config.toml
rope_base = 10000.0
rope_fraction = 1.0
attn_scale = 0.125
bias = "none"
parallel_block = false
optimizer = "muon"
lr_mult_o = 1.21
lr_head = 0.00515
dataset = "wikipedia_en"
MLP neurons of a small language model. Each row is named by its layer, matrix (gate and up: input weights; down: output weights) and neuron, and shows model dimensions 192-287. Each number is 128 + 32 x the weight over its row's rms, rounded and kept within 0 to 255. Numbers have three digits each. A neuron's up and down rows have the sign that makes its largest values positive.
After each neuron's rows, "fires on" lists the tokens most often at its 100 highest values on Wikipedia text that the model never trained on. A number after a token or word is its count.

L3.gate566:187171132134139144104133170208141096142114115132176125069087106127138120142101121159084125113098165189070104101075151155151139112099149105101141153146148139164111107119189133064137102082070121142115164121164096157195105126096133150145176133162134137130098106192121193154140076103163166111
L3.up566:130158128087124133081116160159133120102096074157183139111101134121082097193138133106115156130172126152156109120105111108108107117145142100113135148113161108132134230108173138106080127089072119097088174123155141165109174134123089163118172110134114145082123107134070199101172091143203151155
L3.down566:118146096172128144076078164134121101135153140094134135080142079130122144148107110152074059115172144087145083110193131169114156196152121094136112118109197121175199116093149061114141124100103153129150128111155148070164125110134073190135129100168078141098074157146092035127107109087127144123
fires on: " and" 50, "," 15, ";" 11, " or" 5, " to" 5, " while" 4

L3.gate76:148106100188159121086174077046116088137165161135129108099098106172124120121114105135163183191157140135205154131115156152108123125169141112087157140092133161146127088150104145103199153128153102103146192111143143073112122156121120121148138160087152154087081000139114093119161128127146113168
L3.up76:120141145139112077138169095035166179201150158111062124148133104117112172122163187131158138108166116132127131123120149140141126129141147072093093160217193137106109158090184152109142153101145147076154136037133115127162166176151044131145177168087095140126136181119100149186136112168157217183
L3.down76:102154089132149124127187085107179073157145127115113111124125105157144116130092131136089159111133150130159151107088182093150102129093158139157154088125152037056172118184184158130097154086099121150105100122178142218153160185125149144154147161089174139179149143107090137156129126097167150082
fires on: " |" 86

L3.gate1277:104085112165107182131093118181163170160196107126111110118114105087126164157178142151103110176052117140090165142137162116119126141112117160110153152162108086097137134123146121155171154101130149128099117156172125192163093180122139106130103105168107096164109075127127187131113139094155147148
L3.up1277:135109107098167116145108150198119115083129130137155106103129156072144120127086134177113128114142127141079153127159168092126126087106087138117083077104129155137114107109137153092061096119175093078138144129091125117103063158183093101097133124072106171097159181133131148158098116115171181165
L3.down1277:079020076090141060140046117147224139207112105098140079124140108113141151131144132122125099116127135101066117165136160127094132118093110150098097194108134145101166128192154176146177124096057151097097087102082135133152139175108138173134121086137116130067157117117105159140107060129054114165
fires on: "1" 47, "2" 23, "0" 19, "9" 6, "8" 5

L6.gate780:172113074051106151059155161143130079111173129144165122121138151178154102087117090117186155112104072120148116130104131132049106127162120171138133096113107209170132122119141141099105146145137153158118147108142103166123105118113104119139108163102099122090182188160085130122152152175095127090
L6.up780:139090134093102102146117129106110131146134094167123092128132123134152117083152087137104099173115114153122207140156138152129199132162140135117220125139163126171149169129116152039088139131155153170179143157136070075151137130124083148170133169112082143132154161139124146090135117111147172139
L6.down780:152115158097154089145155118228203121076165120127067096101106109128082107150100146063150138147092126152114151170139097094068127162125131144114160076165194107085067095088154091144127139135124106160115163125096107053083153129154128113146196142134120090118101206141140106105125109174110131132
fires on: " with" 26, " of" 16, " on" 10, "with" 9, " in" 9, "1" 6

L3.gate141:133096147184109056107124183053087128148132105142138127135132086191101166135156118044180211142108197138127100095081130132086149123149127138121175157122119173150154148178124143085111139114082119091134153103113085090099129135123107127123170160142134115107123132153125172155160160087129191176
L3.up141:139146113175130095087136129129167134153077131121108153093132162164068117100174133111136118152162180097143169129108158116095169110140138087108129163074090113082098097152107162133163178178137080087178156129102114149111109149141141141134142145059147162088131113093136179166172146149109149159
L3.down141:153136119133159105098135111148185149171155121153141111155174107110103155115111145142113119170152172120118134090119117135128128095160119141121113120085092094109128149170120135152124118053078093085093117113119127172129180110094151129167144127095166109121151106149089177179122126132166202105
fires on: " |" 59, ";" 19, " " 19

L3.gate257:185116117096102162065137146117168100082151139082138115109131137092127090119151120114102173085077064098177146145108109135122130135113130099067090098182198111104153134115175103136131102116084088179066110171101123132065139133125095107133105179240160167145118144143143141067132157120152153058
L3.up257:073121091185147135116118124137108184125157122106115051152164106132135156118107139123180114150086128105122104150095070082126132151151175112135132151143064149130108121139160156134190174144089076140080087137143080117175115129105083100153147137161136093147084205105159082135121089135045147084
L3.down257:018121166110058157136161092086096128091117106178153178106096137131149133106111069158112111133139110124091156103057133124194160105127112158139159132164119130125112115171169140134138126060103122064143075162137160152144097090174153163139140060092186114137118143178139132121129135182162067113
fires on: " the" 32, "o" 19, "er" 6, "in" 6, "ud" 5

L3.gate1215:134136176125122096112182143114109101153141101175153128155121146176102119101169077135194135115155104119185111135171086159089103092115177096139135106151129116124154109138124105075138129152182142106150142123080157136128223142073105129131182095126089145033186158134105134095093065113089148138
L3.up1215:101142105154103066163130088117155160147170148165103170091115160191137184133144155121129130149125114109166182118096076162099110117113089090087163109203075143134091171206166146181114140133203169183081120133111124172116130135140173113156144171215106141071117116137145139145140116150098156192
L3.down1215:136117139131092088127097134105142093133113168180133113077097108174138120108141142107091127120120143126158107146102079139118153111105176132107127076166126123109135119107140158102181057117147122148060120128187137155132137148123099143175076111135170118111120132179126141107135106108082116154
fires on: " |" 37, "N" 15, " Country" 5, "°" 5, "\n" 5

L3.gate1245:168079186127181111124119086107128123136157093092136141118143124120038139131120115100101064075076083101128071139141198147131153128117140165147126110163170137189129166100114068090090158189149142157104119156102170213098110108119114127097154112103137153136137174113107112098102121139097104114
L3.up1245:157192125104149103087069091145144129079155114148146114099149129120126096157149128128108108089106130063136147175157179147167126150113163172177140109046135172140132126094067109139143104180190150113095182209085136167135143150129106079124084161109145142180106133102118127074153081152119092131
L3.down1245:171058178102161133143103082131147116109148107135170122107109160123075086082138133085125087113182124110122065176190165130118132092122114150141114138104165116117129166106120115174124180095121094128135155176091120120156046127089168067083110158113205128097081148128123077157102105145158105098
fires on: " |" 79, "." 12, " " 6

L6.gate1179:114101129144189159120118154130114124117172092138116153143151175134087142136132149212062109171123106122135140164130172074159189159100137131114137167162127118069084078124170123092113121114131093135085165124130138200035103154145150103088106187117143162115115103113065128141120110092092128122
L6.up1179:127146139104125108143056158091097155170130099108129078170110107121149089200168153108100133144130092092123153171151115121150182113143098163089096119117097162124144155088134137076107112069152154098166169115073082166114115115166148064163116110142116163196105111089179101114119152101115141142
L6.down1179:098149136134127110128115133165160067121097143134180088109159181065126097120155223130101142142114076156153142101122147136079170127174107172103081126096127103147104135120139088066094086113095120136137154088053154132161132165145135146120157098100148170087075132109109118069133161070151174127
fires on: " " 36, "." 20, "," 11, "2" 10, "1" 7, " &" 5

L6.gate1174:169176121067167112101139193099143127108175071207153130138121136091094073196171152153117090090081120055109192111111185195071207118144120129141153096152061110096198173092072110095113153132178111125109190140148118157094145192131114107149107164128104132139119129137118095087147110119081148127
L6.up1174:150147112118169186091175202142130100120119091155106077076157135117100105132170177143095136188094072090107140148140152145115145108130160136094129171098132168102060129126155116125097122120101141136156183122109065129082167197116145170079074106119119173115068117115109052147135182111183180120
L6.down1174:111147155107114129168101107150142135121168137127158092128142134062164078147161092172104125134133048103094154119161118118116144123109141139114075073114112081116133115129089175145088132065155141089128177095145132185076100064131128172113185072136159109133143130155150069111116102159176135113
fires on: " (" 33, " " 21, "," 20, "." 5

L3.gate887:126153112168156147102143107134127194161174115136125118177138195115107134131184120126097127153104165083139119115081044144137089084045161073078148126147147171139101086093175162129107142141125173085176112106129096096151151136123155089124156085148130184120122077133098112108107109156085158181
L3.up887:155100184054181122168134122129079116153181144133105086106129167152157122110122116141148125094167125138139082130118112107100140169141108169189107206144172152096139157139175134085108126152125087157163126132128130117179139126153111121072158147109121114154080124085158122123168083126140125110
L3.down887:144129110153142205123115162099102167168164150118111197086133153058168136142149116120135114115128151108149155209094089136135125170155149110119203173155119150230158158139136139110127142129171138096105127116112137195118161087217153115157168145142102172095140153182089149141162069082181109132
fires on: " most" 23, "k" 22, " |" 10, "t" 9, " Best" 7, "|" 5

L3.gate53:155091147139204202057110148123134103101105133148069096126135145119189157163160128110115097120161150201118138175101114106162102125140168118173212122113155145130140095138146178102124116159130120114147127118162078129151061103151161149095116119134120156143110131134086134105145094111090157094
L3.up53:161110077107164189180129153138134101102092121134113164116151143168127134134091113096131176137094143081147081102077113065087123090167093159133183142157175171138137097090206171105119181149123106118145129133115168126148124131141160119126133119116088154121096063189196078161150143068134128149
L3.down53:095159084172140111133114135035159068144173165134122148140104156196085145114150130134141157120133160160102073172113128144081099156154153071072149094136125109120124135174132115227109166135157123102169132138115210130160158090150172171187078108089112184161132087144148125126131115066126112132
fires on: "|" 29, "y" 10, "mic" 9, "e" 7, "\n" 5, " |" 5

L6.gate434:157101127125094149137129084151115124101156116134171138083204123136134115140135149144111153127044152136062142086097109115175150058162122090119130171129090130139139112094065087126159133122163111120144148127086110130150137153083114160149097100127157096128168216177184174101100134135162143084
L6.up434:076113169057093150168161137179128149074092144126112196098107149118111201127128104173153081131104101130085102163100113122126132099158139138145112143212097137122147138128110124107086103175107116072148123148160145120098162103158160203149112134165146160154123142143150145106149170160076191126
L6.down434:084121125071161088120093109193174122163091109116164177107102152107129156151170116175125157156127118145202157133139192112068119161126123136130143071166124095141144134136143078132075176116067152107100124132071098207112144114144108174142088083150102147146154162068120085200151129109129168084
fires on: " in" 23, " of" 21, "," 18, " and" 13

L6.gate232:141159112108135110062180148103141113066094116157148139157133133156161132115165133093189153115089134113097166216168104119135128138177128128159098163132117146125135175135071162069153072168166140146139139109146120122156091169132103115171146134125160104159163179105146066138154118174096114108
L6.up232:120144068120122166092088127171081126123105129191155135125120098132159143135106121127146162139079146152139107163177101128122173105175117095121132138119121114067107069121040105072192118124153134145104133168149084115194144117128103071166171108059119161164123127104111102173112106119150161116
L6.down232:119145156143121125148172117207163110136114142187095156145170198171121118145107111094066152172141136133047152069150155115088124181158100125123110158111121187134176132106124073114118143171169152142153151215125178127101105156176108109161182146141063146128140125108119207157130140228201132109
fires on: " in" 19, " the" 15, " of" 14, " and" 8

L3.gate732:124115127083131109157107142081165119182094133134152118099104101078217134153207117133146100078126084109141092099123156075117057144109098094120127140123101143071129113125162078118126156147159093165094142168186131173093128087168186209129078137195184137170051113142151139102126125157116102177
L3.up732:075051145165137121152126196139089079154150124169121126095116157109125121104119100094111080175147130158120114121117147059152154148098153112119100116088083133122125150153106098153115128129174184173099090142163108143057157097107107135127145169160093088117122121084190126101151136165074191115
L3.down732:135124134153113173129120100171067189081074101086100164113180108135142125081101136152124202149114164154167118110126079164141146119118169166096109137088165128171146138157097146107108084167112122073097089130090186149152098155120057109112111146074103151155098158188108103125210128117077173132
fires on: "ing" 13, "er" 10, "ed" 8, " (" 7, "in" 7, "en" 6

L3.gate265:150111153101118116090124151142110062124129097131101203125119151126119103098114178147115074105138134097069144125083149106130187154104113141155125145121124150147138162129156139101129115203122198118169132196136094161184105122102127130066098128123135168139146109136142120117065125131105141065
L3.up265:129172134182086199157130130139091130123075132176197135118100132102156156143141117150119173207091189117087145131133091097127124100159185083157062113089186088121162129140130085168104131065102116090125162099142170122109103125089138145115081111162143143148099102085093138141146100128125127146
L3.down265:122194176140082170094143125142079116082125129111164167189183178142156113082136150074153112117106160112098103160189106111120122222171094137160136100120145060099174090077063128120096138113137095131143120100029141128139177116157170139142089065175105099119158141126130179168190130136098112150
fires on: "," 23, ";" 9, " his" 7, " as" 7, " made" 6, " hold" 5

L6.gate1603:136139138148069103094186108087180065110107116118095079159101059127077112088168150098087160123136134113127082154094117143137093097142112117181118050139175100134091088103095204143170090182097210124134121163116152174162170115175188103127099143128134071142131131134126156152107128040076137118
L6.up1603:140088102111185077098166114117097105114170153096156075077106148162085066159146118156175214127129087076128084169083151092181173121108111117122155151187123118159078155116090174120130060133123142095158122166111160226135104157103144122127097126101136107141108130159160123183109142059145174156
L6.down1603:118109142126147112169119097157127145075101180091141147131089145172041103134098149177109133155130176129139071089121093110113133174170125120133130107082130118073164138117121130087120112100154178107089131138112168145157078091152148152157151101113080094154098092117144183108147051151152093089
fires on: " |" 57, "|" 4

L3.gate1662:156139116107209160121142109106104135159163123178074093181170106089136114117129115107042118121161146123152125119191109164091078097125144190116210074160139119100074121177151128114086094177105153117150096161100166092119132133152160150145120143184149105117157104118126122097156088127084162102
L3.up1662:145095143117075145152067128128152120093166117174149195114084113113105142084156148117108178123078069087086098068146162096116097109117122109143133107128093096177142172093140160119168155105125144121123081132129092110165154127140118101106098156163089140103141131086085055118117124109128140093
L3.down1662:183157118143129115069097165073116084166123155129096167115137101125154108088119085113141154121138144115097139093109133135113170132147134137133063129132089136159151073135167181120107121106198138105207130128124127059133210130136207149093176148113161175136143184139160164123180140122139151118
fires on: "\n" 73, " |" 13, " –" 10

L3.gate1034:124108057165110152048183135094158093138204172110078125101102109082122162090178092093106129128180164082139106162120157145116096146160153097132130132144145144122060185136128159118133113108138203074181128146134104163186105159162171121091160094119200104166138120129154071104095105137105148069
L3.up1034:150148134160084089099099091153160099125217115128065077095071117150141113135156166134132147128149166131160066095130100109144107097114142127140142107077101123116138119094193139078077134111147161137143137131077131131153152116167144170116099105086087175179120109156161064110162099116150157100
L3.down1034:097166051144117172099117140056135116152218153089096084122140161118137118089121146133118157114178128119114102125169146090172093136138086061043136120076138113139092062147144114156106156142173103054124142095068144149164183126190180144153146120102156161098133111141120119174089098115165173145
fires on: "|" 69, " |" 28